{"d_model": 192, "activation": "gelu", "attn_scale": 0.102, "tie_embeddings": false, "final_lr_fraction": 0.05}
MLP neurons of a small language model. Each row is named by its layer, matrix (down: output weights) and neuron, and shows model dimensions 0-191. Each number is 500 + 50 x the weight over its row's rms, rounded and kept within 0 to 999. Numbers have three digits each.
After each neuron's rows, "fires before" lists the tokens most often just after its 100 highest values on Wikipedia text that the model never trained on.

L10.down818:470489493593445433558481481584430466414421544442526436520518428509495477468518424472504559462462456498450515577504564565521483448455511530449489390540414475445413557496480466472536525447509462416509484429522464454495486426534423521530516516532627465491448525340506550561526586611547463445444458445557500442530518471486525516435498495432477554636508503483513505495469477558509540599556477529522579396508486533610496573625498463471490529507523520604521560524559510457434512462549578489439499575547488552510478500424540540472515552508493504493575427441451434551486512455511532508
fires before: " of", "ing", " in"

L11.down29:391443538573449507423503563573463494507470563430485485542486488475494469558513599418487541493550451448543605605560558517474494549552544417469574392457548489400513463466438504560540536473452521506398596457413579467482567476599405524534510545454446510450551430497525425470568465519501449517411547556523508425559499565399456533425567431516500550444519491503537542481514444574452486504445440435497417531595547456546586506546482524520456484485466473438538477490439491532562555469527535476541498493506535482559480439504404497519541520563577540484503459589484531484457448459463483567
fires before: " the", " B", " St", " A", " R", " M"

L4.down486:501487637583464509550484525475432583395481536483459524521426492594491473468543573562421575608460536441514501517502520510524547454488429496436473540484489461476524548604513560434437465500472481518464521431542510451445541511507587502545434455441538486497524523533631485502404449594494522547579463460535436390434494607401478453512521549458563542520419471476484601484480595473467396429547515535503515493457505451515544514509521434485505510554530423505475460489527547393585491546521503530562484501411537486449472547459370475492476502590571501469497475505459519472550465516572447560
fires before: "ted", "te", "ine", "ission", "ed", "ad"

L3.down142:409472511585414427542478442495461506463535542445490479542390534479426492446477619540558489496564526507605488531515461490424494454500541553518504481570538431557527441504515501511548427528493451512510462504600539407460605532546430497457508486503449420464430578498510503520412452531536468487469536463433539519488421564483379529498472627415554563446486544562531519517476524498407567559514347462456548503464547522522571595478518556516540523470575472401511570431493415530559514450486426556483525539534565507406484493515521505549500475503557488458500555575606466482496458505490466522
fires before: "==", "===", "In", "A", "The"

L8.down180:482371595509586526465571536576474430514457483514517514543455524485511539484480572489517427459513530476546433561444545606528457426499428509528544482458532484500534522523457453481430510581526391492621523422395535519494461401493534542502462440538516494366569476517574604479503532560549470506441522457436439484517490452479522480535439567521491510422427489476583373509493500445542557515545513550515569466462560505479569488462477492491452519458510544493458485451517580535541468435497545596452475560427532573471422540408531519487513436539609508491506428525545445581444470528574525414
fires before: ".", " |", "–"

L10.down680:506522465433498503606462487442576484577508444481516477493566429452606479518517611511426495524499439460549504536506522395495463496477568584491466469425511455543564567624496550484498536466488511525435458481524504485487380476540397539440531499589381484549443564508401472545464548504590537477577542561481535497482409544524511447485446520534454543506428550567469500519514588561534402535464562523533399492487543557535574446547562444491471557410501433484486493398481493629468496522472507598503400476449469518506481515411535457503505497567486520463493535492543402545470465515445493479
fires before: "ical", "ic", "ics", "ia", "ian", "ar"

L4.down619:470483568474478455535516462441477495484518440495537561519530465437550493351548398486619546508530477532590497463526518501500548464396494481439448448522458495573468494484500512552579588462471504476485537517603493498427516457500572487496571502472474463484434490517507427521459522507513553573533462462512494476428510487456546416544463553592523487556541401498464442494429487450450527496591537442527509456582658531459594529482508492424549527413376508545469507540444489565441519486579454505459537508494593460489385602457579566426524445453567504440495490547555502553474574530462529560
fires before: "ed", "p", "ing", "pt"

L10.down814:537519501522443576488504589524545476475492477444468513470476496462463499455446558443560468563458447542366518568526460450537451562536412482562531516557552482456408514515428480416526510535518483611520483395467563496506629595462601564587544441422448461483547465495433463434515580510358507532493496521497483550471537444527516547531508522438498530507497463441603447486481445526539581452542515543543472519496519455515408578404495501408507517482512437517540442505486429499512490473557480533605580495454461490495523399540377525469584559549516478549466537472517525476463500620490479539
fires before: "ed", " the", "ing", "s"

L6.down610:465473558514536496510522437549557489493483523436517529529562492576430488557430539451471587530457491528464473526596544448452465526627431516417502539515594486523466472472408504503511532541470451460519468427505544428471558438512485496615479568451570503484477507534489490489514441610451496544464535396552481470534569543479535440481538554477542567558388514547654464497442496591458482563464411454575523508399520421604589529458540450431442518450542461340462504550539549460546536528487504574532592449514509441461469439466484489548455477484499472550479478446446482525501535508483435488
fires before: " the", "ial", " L", " (", " H", " V"

L6.down458:477508462470526505534489542538496526546554556517514514565464427472475454508523397473463514470416469487504473458615491461414486450406455586470405605563613454569602497497517548534530400508435434427535494459413506500420454489461530489566442575630490546541488347394498524488414439502594514467591525503419502497498544544533544427437455482519529459567502457569556541533510532509440552472470458462526457512503493499566434492500496482613476570521461514481496534503459545491491539542547509521609540510400487563431457451535552455538446527503495528482569472506500511465495505596541424528
fires before: ".", "b", "u", "t", " Co"

L12.down457:442472491588503518445404567489487592480528520503498526460537473489444489580466475580507536559496420549501582536532500517427549575505449402463419457480486386497586396500463516477554548445517377572551507503489531442469534491566425497479552551408433541462436500400466487525500420467449464502516550608473528511485524578469594516544506352525530479495538579500579562570521494480431527517464559529510488486466514421571400514479449496531503484462611474461607535473502522551555504441496513489525553451483543487390450465509542487504507529579512490510423514454529562434524462607486530545
fires before: "0", "20", "19", "2"

L11.down572:557510453481559505597551494430573592491500549440566549532456459479540511462570473470502522463487450499415472502517391464510490557428529512556529483442447434405514481494580498542469476491489443428511503506419479458499528520457575537489545505544587503463600538519577516524620504547485531462444529408501519538581537431416441403463461498416457496528433564496462624490467493417519515482495445488388525477528450522505493546411490458489595567463609465529589562556494442489433423555549550550575561482483513518525486429495534474510590575536507480530568499514435403515482431412467539510
fires before: "ar", "r", "an", "ra", "er"

L4.down165:470487457506462458578445548518397489584507499459468576462539509451424515504532540577568436402519424509561504506502485462481495410516509508550470518439559514598645553523478467482493527464493365528461482450576434445497480469539368612508508556482522559550499547480523427490608530447474538509442476476456544535526485539571464543513420522463461526512431551511520526544429522428504536500529467467527431507431552460369643460479534509570497550519479479485538568477439512587474548597522574427459441494434509484511484509478402519541480568524479511542453509463568451416472467501486580552
fires before: " ", " –"

L11.down158:490533542482560600606546621495555537512472430473434592497536503489507421524507480504476565503547486486543509395450437590487419504441472542462419425485630454373475472499469525538457488482566532535553512466394551657433537427570467516520485470528515504497462411531478513520633472477471488501605509479493545461437596466536489495496464589563545476482517501466567427498553563487577443535415552539495503475473507550531422411496489530486441518493471479427538516480493499616518433505458456452470441541490549487501521510387541531491535508486559465462504525517569430476486477523471426448
fires before: "ia", "ian", "ium"

L10.down101:564482565477516500476559446514524575481530446477521584500554465475533551613552550518521492559533555565606448531451518526544442480538432505516355417535485476505483496570445517608507450471503478517509577471464456550514495529457458477482453541491548494494426545437483510612553460510514498528491576519501538533495551485466541579393545530531564514503396384413490487442604468437435476521520577494428486466400524618401452490485588418507503493445538481394427506458553462538516467366441498501423529527525554486451473538431499528514614520486520504488497466529431473526473525552442540471
fires before: "ia", "oman", "ian"

L12.down100:473521565537388463484458487535457553446433570376496507386493564421511575464544518595465426438486521496462512564550495488491544470533571522564494437500485467516502509522508500395503465457485461494458585495472532529575512509488491402548526412544454447566501441476394486548644507418496555442506448529479554530558443593422530490608457506473519597487558496572481541567560570492529479486467434437539503493526456588385451545478518530498545465537429496508577534420417508522436464516553497534517456524426470532478431523486435476534433481547513418482587517517579556452526524553512568506
fires before: ":", " |", "\n"

L12.down108:461443559528575480480514495398543423483556465501445490546551450476515484549563521585528501483561517569475512497480486491521466437412606492381541482442461475458499455511540516582455495532468589356525538535606535564454528482557485438580518514452467456501324587471417545477541518551543527502417558469544557486540510441497551606544437553432528418481418520519475468529550480535558484439471569450437507557477476461434587451463434529551453553488507564417519458547579530550460485450475450525529452537539458484500524459465483484471461493436606500460555528445529536462500471502524513614
fires before: "20", "19", "i", "or", "o"

L6.down264:477548443496479525568513453508470460523634472430535579492487499513458480517484519498427382502419475477510454518513488525596572539508525486502530497484512461479503520453453403441537562490577517466511417519458489445566421537427477477393562486528502523424424578547507495587397468502496578445550562442475476518525523529501557544472553595521599460558398566552550594511469454471566579522438499510553537500533571496437484572541417391485427510455573434506551446542537439582541476523616520474497552540512538450528479464509428444431382555445497488474505474504461491468463509564450570455
fires before: "-", "|", " "

L6.down914:519529443490376505621505484565380482464494543539467596535504543477497442534548400535559521496573523512490444371615439545541553519408434502475567572432462445513610521418510404500537482485459457533520511448516485527440413455541489486490575565488500559629488474438453565512487571525525395433529602491541510461438537525520462551426437583516383511511487525507457497536404473474507500496521496573476538512571484573447537480532425436572527432439509492547508512483484492506479562561510518525504493543588461446494510500535519584477509464540487432495568518469509430519508481449469425549
fires before: " of", "==\n", "s", " for", " B", "==\n\n"

L11.down475:423384494512493483448442509542391535509492511512588403457635531444488483522551495530462480515484490495565501483438561504468377530481580583481495506522457421457516492464468502406541428489549575541546587570582423515553479374437549474515511493529468491547519562472460531572414534502543524560454517460396432504484598405474516546491410453523459510434422518552494506463489424476550531521510441440522415519532412448485424592526532471469518449491515534543503578501532481464549453510567424474546472545468549477512497508534570498582532558550517508599500517516533587445570477496580461567
fires before: " of", "ed", "ist", "ant", "ing"

L8.down431:447427462450512542499452530529568556511527514491478481482516528458495412415518550568556462570437505486597522546489515534543473398476473461457464524419499566511484407538500574481461646439533460415511452482448562525485511443543510526439472454484448508555565410523497563538531511606542492478495631485508508505503511439553493424519449490530499554529471521442518582530498505577481466378470548452469585448524511578384498539489364451486538554348541557392422586444572474556530542513502485568486481520474562510564466462469476521534468495527503569571470503551512451440473506508422479462
fires before: " |", "el", "ark", "ern", "is", "op"

L12.down866:526494471451526537499484549529491527523532503490475511472414508483566511571532526499444501491430447622452492559504467507437478435571458397414457464494438469557394432443521560520444497430575591541482526445486500461465560499556447532469553529525433557537447469484516441465445516525568505563589415445471480508495450450422434466448547563525479385527500581546575592525557497513515514602478588591447483482533489440393442440630565484530506555556519570525518478392445421445541472556440575467541533532463519462493600567533487590496498536468477443495387522532496468496511531519514483511
fires before: "-", "ival"

L3.down897:454427557464440481502419544398509538541542516470497546502507527428569447459486507460461572451507508439495487577509395490524426465550512577524550580476493499653496512519446553412510492518595493546409476419580487549454540496440446534555478543422493472495512524459532464450575523596567518606511492498481440531501388542647517421501478473597495617392523495511624565441437477516466464533528491530546477540449498442508497494607474488570512580459574512513461515440487419477474465520476483462451506507506511492400479483517507487534428489483446596464525540554524493495507436509424483529
fires before: "ted", "==", "s", "ed", "==="

L12.down918:439465565521493463417445475472450551515404582505487552495463458532488395499475580425537444559492589571528528355466434496473501488569473476505532529552437491515503469570469542429548441549469442487551416495475496554508350551437615532439553515375447516514459540454484545500493554486506505443495522480531598618554517538501463468579409441478491572433465544529503465461490470477533498498454558436515473483458512567476465479547458571416478534487521403542503508536539523565546518554436505434536476576558564531480499530424604540501454486535531523560495551558529548441531530559553443404
fires before: "20", " ", "19", "1"

L4.down95:489482538468561508492513496492450449551495498498493513512401451479419501522475511567514392419488545546513444487451443516519580519434490406470481382464486528506519497488493466470600514583436423533443531622529512494516448567535491512509542550394521543544454485504566458491430426497564419541437528553491478455472506562460463593459456451563495549522413515526550552493444472499528524534430511555498600518519514551442462501432477442568425461491560494561531516521498496634555558589532461563584533416543518541524554451403431512613417509394490424528607511481458532540510398492522484525
fires before: "duc", "ark", "ll", "ir", "is", "vers"

L3.down326:541466424538476473535442548465562523448449498456501435450542513563557499471511475519481530507490625581483470383523533447442445446419511478608480422558554421524412494509546509501402433488552497534464453508522456539486525547576441462471507580456573504468416581430474525514571502446543421454522437603508560417432498625593461522430507557488479525461490440465512504607592547515490442478517576492499489437505459586478478623493481512446531447543486440470557466588481533514468441511418570483560535529554555498572573504546388479482464596501461509506530528454460468488527471479477518495
fires before: "==", "===", "ell", "The", "In"

L12.down505:529495496507497458527536517429588510538486460545458453524506542541479494546528581577475502425535511529509534498467462457463461550461428535590511406464461505510417518374478443476474460414500420490491462530474392561501454418474577533485569586488516465523498449471412480463517444506416603592494560613518598506502567471548468506470486478446502520452491554524537402485456489530469571401552543451497461514518565397498545403406578492438489467454493518506471578520594537545475468501470599509628490510490544503443477432511527477502525541529457442457567546524537535604440610467514587521
fires before: " as", "ed", "ing", "ated", "es", "qu"

L12.down782:449518488569495510428484566502487530492481473608460607477480532375534553480474474483505428431491545517483496575494482454535472435438550544418618527479513566500437546469459499522492550430498394491564510578482400461544487489466508585462527461525492538554512562530479498535562532346484469490524466531486541464503437444459378553481552482513454436548423510472539488443402441508454477504510468530517537590530568505416477493508459438554458563563577542516511473531533537538481409545538399404536524510481442486625574501556543508540410485624561515518443475482559482437429538502502558485
fires before: " |", " of", "s", ":"

L11.down142:478521527427496438553563445534546440435524488529516483521388469462525558509510490438476601431571437412496558538548488503588456496485566419446490445562501433596510555446412527588400493553531426483501551534538497424493477511511510474443491528476563540543479578489495429599532415467574416524546453549548472438535463547565517499544494421504467515549431490442570508483432534593471588479515484464511489515491460584490454451442614439466544518486491592601473411452428489434530527515513476482597484424418531433508475530495515597545512532567473501522409518513491503441498485504519613468
fires before: "==\n", "ceed", "\n", "==\n\n", "20", "andid"

L6.down353:434509446574557547485548509533465507553551505577508567444496559495447537561492464457547460501490444478502489438587514418478406574492443422452576531519407442553511468558483566403513536455557463588509524510512317555397504510498476541545497549533474450516493516463510517472508545487563477455464536432523467562472557568479464454515583443457612550523496518534486486509540441445503508450542432507483449483665604511454512585514493509594455474449440554390416485484452516503556472442541513469491450525568542475512523432480442508575461553525525530432496525518403478479468422584535465558
fires before: " of", ",", " to", " and", " in"

L11.down520:422478444437558561448432579455484485521530447493619492435524519510484536525486491588440540510493495473463537584523477471525492468521466491512559405394465530570583492577477538551450460579474518454547507422473503511510462571574500445466447448568460591516448469466502484432551474595582568511488596499456502456413541488576510582514471589428411456478508516474465444555444408453402491478467539466513529497489447533495415583606442514492624427504479552458544430507508448520533485561489563519486524505482528479496471499592584439480590473440572494634473517472575489479469469472480529469
fires before: "–", "ic", ".", "ica"

L4.down234:538449620471552525413542550559567608518498527501565561558543391539442475527503461459532512377542487538441433502432490533459391551458484484452471534402497522463497533476474548500521410442489507488401497523473459526633581509484475517432435437596508425565582499522583538509563481462524531466474449541514464533568444422470490481438497492469555476396460492446531470471483523481539486493501594543457546507485507383562530467462516478490563460442505454405507515546542645520543503457499619502550545451540458481393523512500486542518462497563508489529536567588532516477438436464539514519
fires before: " the", "y", "ic", "ed", " B"

L3.down939:516566434521419490503471538506511493528539479615466512554467469434548521511507549519496472524460534619552441595460452467468438481473543447470510512523412452559480496499463484592549496546562513516504481412464643434519501448575479484587470403409464477464513471573527486545575475556445499448513525504588499517583503584437459505550589478544532600513439494529414536450440484454461447487560434495490510484489471413538480475478553421415419496438539591460505521608496490444513504454410568576556525498549552564520509487440533438470497526421582539445449476526450585425513474423481507592
fires before: "1", "2", "0", "3", "5", "al"

L5.down553:426522585427453576536443472515518434444462504504468445455479431544573525456488534486506489505474503506569477601431471436439490560492538605490459479422466471399458539502418496503522504535465504547472567529505495477513526517543476462557522452518407457508594508476471472490520590580494446616513532483473517544486472541509498584413551492450425501511440636517521503594433526468488562576523535572475541565564409519380463482561520467442464524494516561558518561523410467548399495524483553606525534548415494554495505485471474332516385466524483584534539448470475497499484481539556456524
fires before: " |", "–", ")", "."

L4.down523:547555518465398428449493509616493473577609496453506410516457539432421559470488656485481384526493454430451525495437571490420452502478521555500494560458484536597496546426507490517490493525445518575441379596558498542472565543540500543536509543478556388489446538466553512570503465521504460453559578536554461535407527433529434570478547499459471565516469470525444532624494418477583521514565494550531534497453513464493546552522465465548545513490507512453432619469444449424522502456508451564487463538506524410472435421518505486457554464509504561433530491432451506527489487535516472560
fires before: "==", "===", "The", "In", "=", "A"

L3.down197:421481526521524480525409404487480559517544537464585464496553493461420546570566535509466499500514459478498537464464502516477502445497528478597444527504514492622548463560484517478427499515527496535482510459576446427620514583490498516613468578526377495499526571471509401437501501537488541474590558515465491503527515450486450527512539649529484548472507512503501460487397395428474450529533457490498565401531510467482441540503493479497477572388453462442455609529500383578494473521524476429501522565499587463514494488516437408464520462464631580465498554492523493400541527474514489610
fires before: " |", " is", " –", " and", " was", " |\n"

L11.down724:512422514451427528413543501455582432511538487470536479512432528565491499518517484542528502545488528560487488456483502462434440497551565575487508540514509494603469505472473565564487540464526488500612456425465531483548625417446436504418504597563532511495484463532438464504565509536518481430506401601528531545586416462417547422487519532446444454482384504590536423492479518502535489539451697465473431489409519543527493425495496630495501525505483431550488563439425447576490499491499578542436509527459542445482504486514499525495548524534506494478416397572550455522445525526458556499
fires before: "ic", "y", "ics", "*", ";", "ical"

L11.down908:447453440486478484557546594544445469463606472470477459533518495464487491528532483520474477515453413478436444579493506524526498568395448485491481589520577457437474573441416507567571395498480462585496412577457413588503525498483499574457491416561474466471495501483558484389522446529501562458516506467611561501515484521499484560549529574457498446519582515575504491571461638447445478505553447440466605367503531521587468479506538474462504504505516554421417567450497471504550509479472474495547443437511463571475488491455562546498592392475522508523544437565504469560460461557521571547
fires before: "y", "ic", "ics", "ical", "is", "ist"

L3.down737:505464535584449504532498564451554448497433416469527645422478557496512463496541547460547432409401457466566489495445507505604435533466473572444518481481563418506504478517459513572477410474471554516484515508472456524566420524519518563640439424460333488416495476486535494561486487452494531485438455542529589576569464531476481525402505487479524488451551506451450504433435539492474486535367555547463481564451497492469511474590453506584503478507514544502414540587487445561479488528485575550510506500494496486441418476507531556568484554518491481493531608586465499509607474520534526561
fires before: "ound", "adu", "ap", "ed", "ay", "and"

L11.down825:471557499600518525561577461527574484473538484447467467456537445468529457462526479562492540568522447478442534517463328515454533563480457569459469530441516533548505538509559485520403469389584510552507460507432531583542448480487465489413467470431456481415440481429466468501501529395555515511450630475471514566544592502572417499493546549458500538525350499539531517524450546501531499481370425517534487550503521457517468524490392517439501456492455466545566582491507427586482463483502488460495544514583474584464602488492480492583468557465473564458534553485500516570554466558595492485
fires before: " ", ":", " of", " (", ")\n", ","

L3.down738:541582555547528451508530554557570520503513478492464436514455524475535531542497578459434440525507552540448515422381478488574466489515509461482399539510544593524496539514480484441588608465515514495455507570475439408511531531538367631538485461512559555541540418501540512458558614549462463499484476478578477560441454586507525498514435449466486560521491491445524466546407489503483535561517478542511508497537333467520463482419592445462555452428593433455455496442420486467512581528456504448527539477572548532475467454457411491480553562413498522491471579529507552444400490481482486532
fires before: "id", "erv", "ided", "ley", "ence"